Weights of a small transformer language model.
Size: 12 layers, 2 heads of 64 (1 for keys and values).
MLP neurons of a small language model. Each row is named by its layer, matrix (gate and up: input weights) and neuron, and shows model dimensions 16-143. Each number is 500 + 40 x the weight over its row's rms, rounded and kept within 0 to 999. Numbers have three digits each. A neuron's up and down rows have the sign that makes its largest values positive.
Before each neuron's rows, "fires after" lists the tokens most often just before its 100 highest values on Wikipedia text that the model never trained on.

fires after: ",", " 4", " 3", " 2", " 5", " |"
L9.gate58:493520514468480487548555497571557517477552498505450466530491553513479513486424525488461492502487515547564416484495511469533491462491519551505517533511481455585517559525523522486516551512450578521508497475570512440516508534475560512462603399491443547496413571462509382484464552506501464560586528482462464585517582507494521464500458503460553523509521532524473462525489552499551449541458
L9.up58:529548550461468487486517437450531482439532536496540487514549545479492509501414530443455526504485480505518517532492561538519445599434541466562478450439486465573475504546474521522518517451477497506498480513490513482567491551502497492434513542482409450534447444482573440497500563498529460511489460439492477467469500510480595503541502520441548468563454462555529555526528431569528432549420

fires after: ",", " b", " M", " m", " R", " w"
L2.gate170:441490511531503461394467568486460520450506533572487411483505533528510531470506598459486466459556442498529566543454482575483496490474492513523476502524424520481499524550552471511469462569441534481417497535535464415515443461530519490445489502463474521468577526526540499524481468568496523457530458499450505486535553505517440545489519573516552548525495462509521424475486528501464531513553
L2.up170:511516494478467452452562513483409539508492466463475522517530517517477496433546442483487456483510503553536509585461501517505483502476565426431552451492383518540507558517588450502498544501539455470499497543564500486506457509389490499547510520535562532486508453456484544619445564534598496555488542524493517502471495575503480484562520533481487509452448474440489450426506443506499474517510

fires after: " U", " the", " ", " O", " (", " University"
L4.gate90:486505584527446564467502488548531487497493463526502446494481589465528513455489446509503448487501559561534491428478564500478507528486498511500455484524515493494531451534554520493545493534506452489566409460563456536490617466497463424402479458470528528550454462510581528601494479504469492528473509550523525539529486518503531427498465450477514500470480441526490508538457565483518476489450
L4.up90:465550514557496542573480488465543459514524489477513481530444534502502504497432529538471463485493509440476523510524489564481477447474416464535525587473445491536514523481500543459475539448429508465504491430532437525485514530506515516469574492538581485552466468531530577470502440464493503444512473464447449425484470453518552479501456479447515464508509535479499476585499525465583578485513

fires after: " O", " U", " Az", " inc", "U", " Ro"
L2.gate217:441454464576502517527558557478450544484522525549504463446522516546479477521473484464503448502498462383509465570494479459510551474564556569434534516537444474561571412426520486485447500545481518499480484509529535520521548454435498449559518476558463479583476526588463513549489463507426522488488481573506525451518521557477502521490554428473537448506539451558522505466541510520471476483530
L2.up217:449486578509518499522526532502509478521501522493457498489473471524549525478477494549468508552490461477532456493558469531532540496564534490552494542446465513486527439556502570503448454471639530513490460454478517454552578534561474516466477476512498478506492552488505526541481425474509499502522506503455486426542491479480507444565497486439478421446531516525540472558482509492469543463455

fires after: " (", "–", " in"
L9.gate219:529445519537535469569538453511455542530483494526498541503481488458511564557482522575477580483533571496512513461457520418490467473481487478605564525455534554526482481495512512535476535427507445486542520461510509477545505545494539540440501511471546494530484503466464554458539494528510486474515592476537558400530579482397470510487481432524464450482432487560578525509498557531513467495488
L9.up219:518511542544486519482446471440547470361563422520495576515525575519539457534496488412495508542556459526521456550484509533589505427463425487517419417600488462489470474530479586459510492489522506494459477487465478525513475479512509550563494502563553464513417514487499540549524493425535496511514571488521516509535491507520549511463442466466480518499500460466462520502600449430505442435494

fires after: " B", " M", " C", "b", " ch", " the"
L2.gate116:536516520535518411543508486504496392444485566444537492460487504423537498503440539492479486512566507498433565505500551550513511455499545558464457520489496486457520563505547521440507403480534480465480509505469437582476492503462477476502508485488431436401507503445465467439477474434492491504541468514523484492483466521563490493547479478466425434493470438410470531533545510499521480583506
L2.up116:515475476505461444526481485521494517555614509518482521491553540476479604477545435553451488446494530468543483476495478535486553394502569468497511477471476504561489460539542538547493465502443523475447512514498513530497601544556511513477535467422531450512535407458442610438542475509478487513536515487498523506529495505537558548507554589540543524581549465489505507469470547554520447488439

fires after: ".", " the", "The", " The", " but"
L9.gate125:525527478544513564491582549509482580546472510434404435546495539479485493505421489466520511539526496492540462465551438525462515508551492580510512535518544461536569453481476556462505564572519461544454482523528480448603562483489445533433477504469470531520445495506468456515518534492501459494517510528551470485542541435468551478499476564492446511535501529435497546460505538482531400468497
L9.up125:428549537482487421553453487479464463469594560503444505562580541480554516454541576497497432500501506410596497491463530528439559495504526450501474558506469539609518509510463501475530518564516518530504509610555493470427514565534472473435491439473496498536483497532435512453468477568475504499503477512484472448492478528502482501489516520498403493436489541435498521488518443534484490439528

fires after: " |", " 0", " 1", " 2", " P"
L5.gate388:509514431553513525452553371492487510518544474464505515522509478484506426480476429469550502532520538457502463524503440544514536504530563563508475489509531512469455487461511472507542423498541480560535464413491493493582508463464472457484494521480493474503625556455607587452518501582489485422490517459496499462486518508533516444480477527510536482523500443482448510492496437494449479588532
L5.up388:491547457468520451530491455524495563578494457553575492513504515493490422430516513412544443556490484490525471533489523527510494513471497558484530459530543519486580547459553487499542470469458529473495502535516493432542459537634499511557469495457569546438578563451515554543455501512484514454513491543533460546485482566509534417441501525468500447460449529520515509475556477461479457587496

fires after: " (", "-", "\n", "/"
L2.gate396:456506468465491517515513536526450468521420440438489468547550403405490522499416494507505462534566513528474509480476497461437504487528572442535493465487546419495472469462489527540597497514481511482551573501470554540533539501484541474471518479436509465551595456555491518552479564482477454480548469492512501523488482594474504492463495469412456522496512465472486450528530561429533502517528
L2.up396:512492536499495468527527512547428538488463540452444454543556482508471499480383453523546489476549510535561441494466474494437548416476483536538485460489453451460468547459474540530500492503462488439548501453479545534453496514566495519478507506514475521581542513543494565519559482553470483467578453498598474493473489551549467528487501490493542461517486500521493494481501518431530468506480

fires after: "-", " (", "C", "ter", "ern", " Le"
L2.gate267:473522481573519556465549551428496496521497510487526581543526511445548588455486499551549524494571533428552481501549501525546539500531529461482509468489515604563476509590528475484516467461490529515463485503489502503526633549448467509471541457453443523554520502464557540508469516516483564454486473461487539463517561483531476501546482448485469414520441540547485497541532515553548535477477
L2.up267:486524485549442477553511535459451432463582547427536507460419528465517519516514535518461498491558500517453482472574505458504463550530539549486555531518468504513389511488436510538561438502480510488487496465451462520449505500597535484503593475488503448534515572455496553466537475524467414496542524536536483509557509486514526509498558540536542487417530475520498456545465471499471489494435

fires after: " C", " St", " Ar", " v", " B", "c"
L2.gate206:504579470535450478546551524477540510488457429516516442467444481492547531455514561473495507506528509506546517546470481496472604448489522486489541482495505561457509504517576576542527451445499480515536547498475592587503586427436448552458479456533532475476534480470530506528488524542491523425497493527470520448492513517528454491502499623554541537465448497474472478588541580516522519466512
L2.up206:494536459540424473498558496512521559506553568524528524466526456447518487498541438491456511528431532493479507438513499554544486489473453501524480489493520491463626481447520554546457510474547498523597450518481561571491590491572455476517457428451511501450475496526561535517508413508523521490499526444465585515505505426557442499588520562540424511480519473501465485533503521486452535560544

fires after: " M", " m", "M", "m", " sim"
L2.gate343:559499572432543453578523506557549516471423510527528471469513552508507499501500497484557500502604475499527482530467548495552535423476540606511485461470538470462429538453545465533504574561489463500581479504542493547540476427520495458496488513491470541510568419545450518566541517495460516454472531495525520468513517510434460549531522501506500504460446481489535424461514560509420456563507
L2.up343:452484483490430531518493464524554509582418512530534482442518495467471485547416512547539526478482485543552498518522497481569514479415468488490494542483532533483472524445494493458517456481508445484557386475522575507478459536418468527481526551492539459479454508521481533459555507536456493499483483518432534563540468516527505468453480570501500533536523496366451573510538493499484550526558

fires after: " G", "g", " K", "G", " g"
L4.gate58:450497510532513469460506505548474525505454519546479434461446481472556518463495562501507535472578450577558579519535503479649516507445457483424503554475537444461518483499478458516493464498551576455478473497484502468516486445534537540473506548493475473542520529514498588506464471569558476533549511596484506494489546533515537483521481534425448508531584469494474458512544478518484539496528
L4.up58:459520517514499498449545483471476536519494466502484495453539549547514502493474487447550511509541548549501507521513519512573497556537502481534491525466519472565528469502546417531443434557503526499465508447533513476388417551501621467511464526478461473480462523557478578500453468499500490544541527566528533520542423454465513456520485513506419459634507455502470514452483507504457476488475

fires after: "b", " N", " K", " Nor", " Oper", "N"
L2.gate381:495550491525484504462552484518498480510471480508571509504512425423481451557498490551522544511572431504523475571414479511517532434468493450510482559419512535510476496516500441560535546426531404493486496485548554496428527507526466522533599506411453421533520541500481611526462440466452535581534497527476447460566475520515505514459484511471518544491505572495517527458515503531504546547495
L2.up381:445535542531456526506480509487482485539586488433497541505456479429491481543491539468516587438505500447525491512515615499479509434510538457550478466479541566510506547497496516479517501444496504412469559542505494442505449533439539523506572507445435454475562533532526535528442481564474545492458427490512485510518505497472559558479517533457485555531493554539544443541420539492495499512490

fires after: " N", " ad", "St", " H", " U", "N"
L2.gate66:534503486535465531510469461531478563494459550550517491487533425475471488529451526519531489500560508477541525524458513495495502375515477551617464529482526558520541468403504516526464493472480512498486509480487419538538500520443454535449564470514573530492520522487552515440439426466462461539504596576536535428490498504520494434443484536502492494409507551507437513509489413440434515491467
L2.up66:501536477531508548510474488498429545485498458452487574480529464477507440466452469491554508498551606427496455524419549485559513421506492492448563546523473554521463520495539549541455472530463477528453489527565443504502468487476443500461497537497507492495530538479576516488432584544520449558555485466396495526466571540538541435486503482434499483501552514497497449513523517476500459472502

fires after: " |", " on", "|", ":", " On"
L9.gate238:518538464528424502499525528531511489598539493546568501534520578516446566517465499492499552444532569480459528448434475608552471500499492518548511521438466478492515519480456462510503455508505464472478546462605451501438546540541501579479538532492507510437432502496496508518516506464590412497495456482481469556469488511453528496463439471532482504532547434494542423435435471490615534514523
L9.up238:534534460465460521541499496539456540539553508439523476552546528481479538558475541486503497518545482489529534475538433422521510486554452505559492547461541502518497481543546466475497478531555513493476535504529459453521494526548462456476566566646580474478459533440538486556495490431462397452475565512458485533484417553473470532442489551505509493537509478459445468452592542585459517447483

fires after: " |", " (", " −", " +", " P"
L7.gate406:440527505445427496418572510536597533483524499518570482531486510511514494397497459493550413469590576531479490555463474581566488468450545514452474524539487550552452554478529544464544461492448454476466542495508503461510500500497490474487592523492476529516481495455497492536489414510484474490493580477519535486465615521513516470471494528474576529467463460470555496475537456573461538466483
L7.up406:583572535459517436502516490567474481510529466520551490438523564475552496490429429417502446428554492481520495514483477546475553524540420474516507538520456468522428470489475491523475460528412482536533535485538427502503431509507477490547556522509527456548482484491442568486542472481489398559501500477557534519479469542508495490490480528554551413461431602504540478481466546518454485527443

fires after: " T", " t", "T", " St", " Sub"
L5.gate216:453526539509538497460549463510435518444538503556517486485504475460467532479539498513509458545472531510457455460513460526546459550477554477529506479586493479527519459556570488469439515462549523537517567470527434519544550481498481491536503572493560388563459501520432540547512503472421512459493502490541473523520481503539525543395478515463482493570543401483535451508531481508504485513412
L5.up216:446581480520485474543529484494457474446449499481485416406492506526465532445478518427486515479502510527513426496514462527578515536446467491513473485579487481541556546458491510487458504489511496522532533475544490482524538508443508548524488470514590492567512526531550463451458466490522423522476464494522486542452514519567507565454568523497488494533517539510495544577549493525479455448620

fires after: "\n", " Bel", " B"
L5.gate387:538531448480541514536500475554529486511510543490546453619585498480497536448478461465523468480483562505429520530477502450500512496488532441529501544481467486538500508434550492516520466526496465531488461539433494509515486503477475489560495569470481511566578455547435496578471515525495522524437480449516477468459583510477471526480475460513451499503460479505410498519560505533522536376469
L5.up387:513512534463502549500497513580476465595489454446495525561526516518527557447512445478489500596560572507433484485478521450546487487418477502442531556496502520550543483487533487537404490414459452461434438477532442525536451475490500515535539448520529521495541498510525495529513511499494570494458507501488469418470541554550433480530516477446470493542518444530503524426493484541524490490475

fires after: " 1", " 2", " 3", " two", " 4"
L2.gate254:515481520449506515482473466506480549425518508426497492566481442512464443477440490459562540479556520522498478507524505547472482460460523544532438465564434463497518548476492449393425545498454528496564515503488435521504455541477560523467481515452565479478520485499476483545422507458487521446546486547533526450468513489516489445443478495559451502534396512503473496531486547514593430508543
L2.up254:452461503528573479458463445526468519456569538546484512516571481462508439432449495511472537481433507513514501485544522467507490606539458535497457471488534510477502522443433465446501503522445527548589507513492516577538519489576449534467447464431460467505521566533549480523479520504459573525528546521486516493435553538534486451485456527505553506500450433553441517527438423496513476523467

fires after: " E", " e", " st", " D", " se", "D"
L2.gate229:477479497510463447557557458454496460463395433574467523494528460484556492518468515439506471464546440508501475555459440479541480557444492506444480386430512440432491469543515539532459500537466545453474504504472603527578531478502459475515442497519488477507520499481490451566485531531485586489533433558471525496514546562551539505503573522501491468485529475488533424521483519452511456583521
L2.up229:541435518510542508514460464474490530477532489521481472513533506430551487471502455497430460504561528480474493503500527577489487554446518552453479511568524419473559545518486588459478484555429597523497555535535423477500560536446424498497537533538553491499449621534507534498439551500483553491513548513484420503535503428529477526442452423483488479595487559489522496495417484488493499526513

fires after: " (", "200", "19", "199", "198", "20"
L7.gate46:495506509550465535504477449500512520476524484518505488506496494533491500524451523475521500569517479509525468494468512464459543576399552520487516502446493565420474509464461562453443520464465554537474452502530499457500513459509441457483471507464480511565481514525504473464484492415580518473471456519549530570478563522458495409461611527543521511525617500528446536539511454487489556501509
L7.up46:435465464589503504539577502519461511520535404469531423498548525441487576471440515548490505453444519515501501488513510460487483458416471536475496518538454511539561452428496516457511483464579546549571519540510500516476463532493482490537456432494547498525502556474532468497470463433487529507464406544486535560519544523445426486488522458524467450453414403502559500497565474459463455490530

fires after: ",", ".", "),"
L4.gate191:415508510485545483497503487525435470501491520476504452601532520461558471428505563486520507511522523437503554505438488443480491458481540612519491495460500480572517521513442487498497521554580475524433500473423502459576521446506536448445484518482443517515438512477460555485494483459532578571485459507485494509558508516435470500567548503522467513491557504523500455456497452450468492446432
L4.up191:439452506552451535517502483521555460524512444520499580493490521384479444495516491483477491479483577543560453472491484455525549499433523520595434518513565494516426516497527467496463485498524511465401524440501522494497455564584471521483526468491530502514534488536488400485550439500543482454491540529518496520538483588536461501494486508474498511449441408473550460533528440537469427516532

fires after: " (", " the", "198", "===", "199"
L7.gate345:496539610478516436468529542477511479498477501485512450458449577467520528491450489487512547568521552480472558564441526486519491540478488488439439480519501482502572526482431466455470473465505453562421493514573526446425499511464542502440485433473583471490525440504546526480490496483526528445516505546492557538569496491544498520509534534536461463507491472410566468514454551479493446505467
L7.up345:476494506527419523512438454462475525425515532500530472500581430544469556485485508503462478498565508479530504527461429498482602523471486506431506542495440509432452570401474544494485456450550416537536508514488535499437476527486477501428497516457517466537524392457438484500469490497425584517467456487429519526489512498516490482546606431501521478517504477465518458502529483459472465516464

fires after: " the", " a", " Reg", " Cor", " an", " Mar"
L2.gate288:508456417456533555539408547533475494451538472509556497480520548474441480486404552473589454511535469462588517462498541481558506476584546504479469487581498462516464553520465482517461497512500522572439432503509507422507463495494460526535478469550433478482536472561490521454514474487461518438432474441468494448447514488507522504518530469540491517478525498548541444454505453499536457520492
L2.up288:466530496496534550485487477518499473563459539551490476501538580533468495440491452475480443505478567436550494492485602556466502524511536469501490541481475526499482514522552498429459482475476546522529487513439480483511449453475563494478519517485601544590525471459512477437509527559512559489424511512549500522477447454528503514471542529582469425474516496592543501556494505494475475555491

fires after: " Sen", " D", " m", " M", " min", " gradu"
L2.gate130:433516514501452560457573479480463515513457484577482485523492493544463526519466515513511466490462427401537550477506573505443448468457476414512504532490522531483522537530456480428425472473583491484418534406572504464448465475540435433488500485530473500481506484531560465601484483527536534514526531529485482496479555593559536498504543555486538447517502480549484533463494469504467565481593
L2.up130:547494552445471538577540450534427521494502468565512472477447438526458555458536480455453583545520444403494490471530597481477546579511553488553552499495517471511498501488445500522463502534466478477466532517460476519464508481511528525481535515499459504496488485472530473486528500462550419512538497506553513491387500535469514510523517531489531461488421492489437525536424464459521552550505

fires after: ".", "\n", " Mc", "-", " (", "ux"
L4.gate417:485551466475500540509588557566496515480495494485471450479540467597519487467460532464480456543493534509447535423408510540499498478438535535496470445478494526542420501499540492513579511496471525526495440498456511507529455472484521428532524548502515500506514443552486457526469480486499426541520469460490528540458440523453479565454571510513489483452475448492419493425543545438468491574558
L4.up417:461491559504532479519483568522552493475512504445522508538488559489550540482474484498517440524551465496510490567549501421446498499475532432453477565489441483547483547490508458541505534514446473538502563458442527516512444599557526479513488548546494607576411492510545506606440512471578538505486525497584484493536456507530532509562520487510445544455517432483444541490488468470493529542445

fires after: "\n", "-", "==", " (", ".", " pr"
L9.gate1:499527477481516526501510590466584501486511503429500520542591474542509516517469519491501587419510571526473438426568466416530451557473489515499481504502521533516548472442489555527441499519455476411535477437510531527516568483477497534497521529468500435535494525432522500518482508478447477528486536616461543457568541454509517537538497589496520499474449447517525426501524472491432549511497
L9.up1:443491546523515458492537598479531504558479431482521455486450434520482571505515538494544497452445534487528500435513598560524514538528531540470530485491510526519502562502486573584487553497485520492558477534436553500531533516527431459561493515548532534493447438478513490461481478482505465558577454490493446560551457515461491495525501514506473462470471462513549437479434491454568458404454

fires after: " |", "-", "at", "\n", " O", " ("
L9.gate349:511499504516432483449481548466538484431423519487518535504424495511430527454473514469587512402453539461506463535523526521536444541485592388515447551594478510592516476482523413490536521476507519506440585505494476484495475519511515449488448501491467441453536448479453539450479515478497495548499565533495498472497498504442489510484424423452558504532516575479453487519477499459479577495516
L9.up349:555492475525545571519517517459544486507546492494481475492489451554588542487543454447566502493452439493494481526528494484518476489570469497577476540501441463506513437545497534570611568475507548481460472512429463518584554422496498544541487484537553494473403493473522451509482539543454475505529604561532470456509463529496492510456534508444475517480483502506449445470409464495497549462485

fires after: " |", "st", " bas"
L4.gate394:507476500486538437445496527462502529481525458574565473480470471447465372499456523464488475546483495518521529465557466432563523522524544503561465474515559512468470503543552458540508446504474458481459557462567543520475516449520518497537514545439538609549481507505573512445552490503496532507529435524501503465499549450546495503467456503499558580469509497508438489436447418467537533493510
L4.up394:526470494528532492510516490503518499495569506563439549435473468449528447524545493461495517573505469519524477477539477470480574462605525553508499461452546457462546465544584454479458463488501485527529458502570493490486544453554560491491496498493550473531548496513511496486473482503535416421490522534535508446495525488460473548371486544469494535568468451601491416459488561518473516498455

fires after: " |", " 4", " 3", " 1", " h", "ind"
L5.gate295:538468434477474454446519521486532440514448496530481453522546494497489435513475476469490439491518556459511433511451518496500455541434483442536435537457517522452492513517559464534520490524490466561553432449571495449544474473447504458467604529539503528477514574529429419474445540436515490468496496534469495494466459423473529379509476496430549483485521553499549573514527504549476458478488
L5.up295:423462492496506489512452503453504457411433485497482528370554454553435414540563517467495512554522445495514486482531521521534521527525531513481478535487510472453518537498513475520440482517528456537466571513557480541547564528559477551480513522509486505452503534543489550465428513521521515443410513470448473545431496496450478546523510545489480540494468481485469527509496536505567414505450

fires after: " R", "R", " r", "^{", "g", "erg"
L2.gate36:519568459536492497567464464537552468488479477496511476441436579486437451525463438476561592499505605531539481512450464575520490444461471548457504452491402448492533492491434505481504551496465528532514513524482570451523509510500548457466508449520519449475518496622446537502533505475495471488513470535507494502526406448525552460559484488450508402556527514546470453406506468550523446526430
L2.up36:540557440445549452486504558516495541626525463502459509477522541536502497539450553507461511402473514519539505483464462504531465438445465563515472527463530504548513470530510512492474509494549462459517482476462489464517479490519502482501466503328541513492485449490473484486455507505531441447566513520514500434586425505549440480490460478433487522508497555506460453525519497477422510496468

fires after: "\n", "-", " \"", " (", "==", "."
L9.gate296:492507547591412536435473511482482507369446485550454482470495459531511561528522474454521465529501532488455487506424447408546563481528544465504531567512542572531466560504510480491447464482462483458476525519504557467458487469514474430489524507504514501561535555453500452544488548493459481545509512586433488461483579497472490518482500488505486545465555429449447466535483499465484566512498
L9.up296:545540507542542515465502550498559449451468496574528499478556529502471567552543468424495459487569480472518523499505479400526523467492537418501487498454467515479511461538510483471560470499450495461460469574550533450470482452537480519487498535515521510542486494465548456554461594497450548559528462496525535524512471492479486551485527466516499516451468467503408520452388529527442467507444

fires after: " m", " M", " N", " 9", " pro", " K"
L2.gate186:457516623467517561467503479501482504463535548485518355573493471423453553502481507527508488384494495488447458470474487487509467467452469545548457539510440469525479517508474469500548466482501479506517471467529499500507563512488531492516528447520546529442475482551518550488476489509471451515482439501524510418507546477457474543560537632518520426425454488433558547454440531512531462508507
L2.up186:425535525545512483456477484527517543489526553562481531551516540403474479558486464484493529448519476515534460557485485522497509459486475554552480484557450479491534518477474462527486584468475482529453461431513524473552491453496505519495504466517495465416481548498500583513486464542420484541467519480517527517488506453459437482418484581516507419431512556462470503443459483462494497588519

fires after: " d", " the", " b", " M", " cons", "a"
L2.gate75:528513518529470472477448506477505441493460539543463538530510569447497548480503537520522395429509437520525470515455514403505518513506551516484416515540466414519540524511485418467538449504498544393464466465479526483488510499481449455513569530533442530477498450478536515504475508516525479500444513485541504404539511426476434504470565479563486413547532449554502455505563520539543520510428
L2.up75:508538557580533497488490493568520458472466522511530496581565507425565556530486460470533435475458531540563489477458495526507546506482526525540524486518452515515568489473513507445452548509500470529523557515456524454492398456452491529514426454460453463443482463568470438525475488528518470451449528436502508491549476568515452488487520578474535504603578441530487502475457411456435487525493

fires after: " G", " g", " suff", "G", " Br", " dis"
L2.gate35:496491483535469514586560512497488515516428451536397463473517413488547497479534508528565513501496451507451447467527486427558491428435420482497496580461545479475522519505459487507585456426550520500506516545450477522570546521503507524461515486494535447493430488529546549483458491473442520470480465477493516523523513478411571491553492534460544523573424528569516484513526515438518489446529
L2.up35:495516521492512499457527513438521451498485483497530512510513471538470521459470564479554537520528522515501539595448508493521538532488519561520532456513538511501483533538588471519567468538561510522444488541456515552497478472508518551491477555542526550469527483530470556492455505575521518604516472493489543511435538480499576534487470578437420544468472439560529520474569429478525452497518

fires after: " J", " F", "),", "W", "J", ","
L2.gate214:476438544474507502456492517514501505496501505474461497481455497477514497517423458418437540445500389476458510462463508444529469465452535437489583443560542508536455458486500487488496565446452450464517476456526515447483539477492457417521517535560511469467455471563466475534462554512498552465446467573463511490527478500500522514463477583521517496506519551496518508515495361438466528589527
L2.up214:508518499535462460428535442477536524451479517505469526470497482391491465492400560487438563458566462527481523563487485510484467502456447473511499496497457472547519470492522454526493457549496509509478551493544501490520492497502470557403429502419468494461579490459481511507535483551502509509505494537483407496525490506550505556505520486576447538472445548486481523544541506447492536616467

fires after: " T", "T", " t", "th", " D", " I"
L2.gate202:448531477534530504400522475555473485474547482471540468461518515491466530489395502459520491487503485462553521524474535542479509533515512486560531433521477468587509527525456470497510491519544547526541469508479544484495609481504502535466454504458535493534513447528493473513519508509405477479536452539530552452577544460548480567514464500557489443526549542515510481522541546624474518538482
L2.up202:475547485487432424482539494498499461585448524481533464506515499533527583483434567503541479530532440489531498456536586485496409573465512423544490454573504503491524472568426491463502493455470543497482513433499420473472568496479420467483468532496478515473495505478548458464538568506431491538453523447482479465503505481563563553476523465525520492472465553417443512507499544542460524516517

fires after: " D", " b", " Y", "f", " B", "D"
L2.gate95:481532440515519485534494456479534474488462445454463512542603472480621562534488479494562481496485489436485596517454472441506480493486490434545516532467500498475584531517490519558512513510564478586445547575437438476460473509519505442504511455518538471514459490505479402432460545519494478422526509509491493499518589520500500471412479522523498500548491475486429482515532431520507519460537
L2.up95:467521460532460449516550493562430501458455512529457480459457471449561558466435431459579487510559475490398472513486531480449529527539538507445518572481536484456531501489554475481597560494483545502482511427528487534539508494496498599487480481493485513547495478519491478433423572498478569476487486476523463519448518511530445467516490505534470436466539588466493484459527500536507471486495

fires after: " |", ":", " (", " of", " around"
L9.gate355:515512480530544516456498448478492537461507549512548485486550529492509552493457445488559515513531500494473507585529455532526448493468535520507508594599497455573502526551522555428406511510553519565470486486414526490535522476396538549551553467537524506537513464455524543465499484481522465495449483539536519547468562470504510539477481508474502481537451515540440465499460498547498535391478
L9.up355:470466523417439574518438502502449506535519540451482509514566514527516511512493557470554476510560499548489548532500493549505518487504502545489435448542518476520459577602470493533490461469541488533554536497477497469534466545493429479541509534554459510481449453422499492506538494472420516567550488541546519491441550530526455517455491484456528500521441492480488470523512499583484464505486

fires after: " the", " The"
L2.gate276:471510543519579425452550486409522449536536492530532507461479542529520480541493499428497417493532525458502553497453462428499566569501496460492430475561430395541510496569546441498528504503477535493502502410530512426572416512458465438461501518508549550494518553508477549460473499453446440418515528487563495484495546513534472515498495535591436471525489487509496534516431521467518490544530
L2.up276:529497545472547458566539515491518447498508497520500522487511522460548467481492536526469497489453495449531526483451531550536477565462570531516546499559480498493512451452520467438381498519470557530509505545428498539505474447506478482465461531466582518513453519479493567524513495436516452476461450427495479451541525543419553512450522488516547513483556478552476555595395519522457463486467

fires after: " the", " e", "E", " The", " par", " in"
L2.gate412:523564566452493517511499447452429525463487489486518463511554484524446512455501415521441523479567579526615507471487525462507554609514517402534503523542487515532532439560463519429486443476565523479538475605527511505542537543486501474523476504514494477500444409456537555441517536416545492504545401482530481440569512491495504487422477469552501446519557510512502535556466559497552504514492
L2.up412:481471490484473518453537501461469497450523530488539444480452509470523438470539431506458537476524628507527525472523487471511559521518607430525443486563533524499507422521487490477448500485625494490516485553491500546516512530496518495460437545485601551524429480416468441461539511418516517429489541520457541518507477488510516483494473489466440549536510472540587414507497475478574510509503

fires after: " N", " n", " l", " pe", " pro"
L5.gate404:472484527509506491558471536543486438474456509428509460502551540504455494513475502467496520453515476525525502568422489514508499443466465528497469546542499462434441503454520488496507504444396470486623494460545486484500529470490532448487503597488499579515545516596478528540480494529512449531465545462532531440574479428526505490537467511533527477554521507553535476498554536454513460547511
L5.up404:489517412459501504533548477491471431459532467481512466530495432520515479474440502537530468482520517608582514493498486477516475490478510450507501443555520479462550509485526492434505536448511531488475476542544520533530577488554510551539456524496499496561456551481488536495448445431499525590487625507510536448467531471513483479480543575473480456543460561453564473550463515474537493488497

fires after: ",", "),", ";", ")"
L4.gate175:470442415551531498446523473534446491562519488522499498519606499520495478415422497466513497487500513459514588497482580448516570503480548543445491554511456493545512527462461496527575556496508542558438504471517528598517491470482491428516491512469457517520570523514559589515472489534501500491518512536510546462460476459456519483451474453550521566498519521536472475413483495527457525564502
L4.up175:512493499568478467534521510535607489501520550491450572477472482463530481517532574475448576449501517481576549430489481541532498482437498480483518436478523482525491543555472412527476570553493484511451475424474411451532454489476445459482515475551410494448530468526520535560480522536480509458478467515528451482478559449571495515568583573517453573514516471479503525498498541488502478487503

fires after: ".", ",", " un", " that", "inc", "arri"
L4.gate156:423495517448502483445465586508572472489535565478524519553531556518551555511393525559487476493482543500527563479464510546493524523457448571561427496572501539479526444484504568574500524578536472531552465537512471566497510510495414412541479431465509461516521432469527466495562478527506513491555529513479412482535488529449481517540542510565552474518468453522562462485496462503504488419525
L4.up156:508458520481496526471540590528527521500436511477488455534504509544538513501449455522522483479484502459474491466507443451560553550524502570490464510581531551546575522523432509524455558617489514528513527529541434517544493568499550459515522524538524404552489483524563504511540474522503444443555530514465440563450487572454494572441481523531532483498548514505514509584473491474493489417541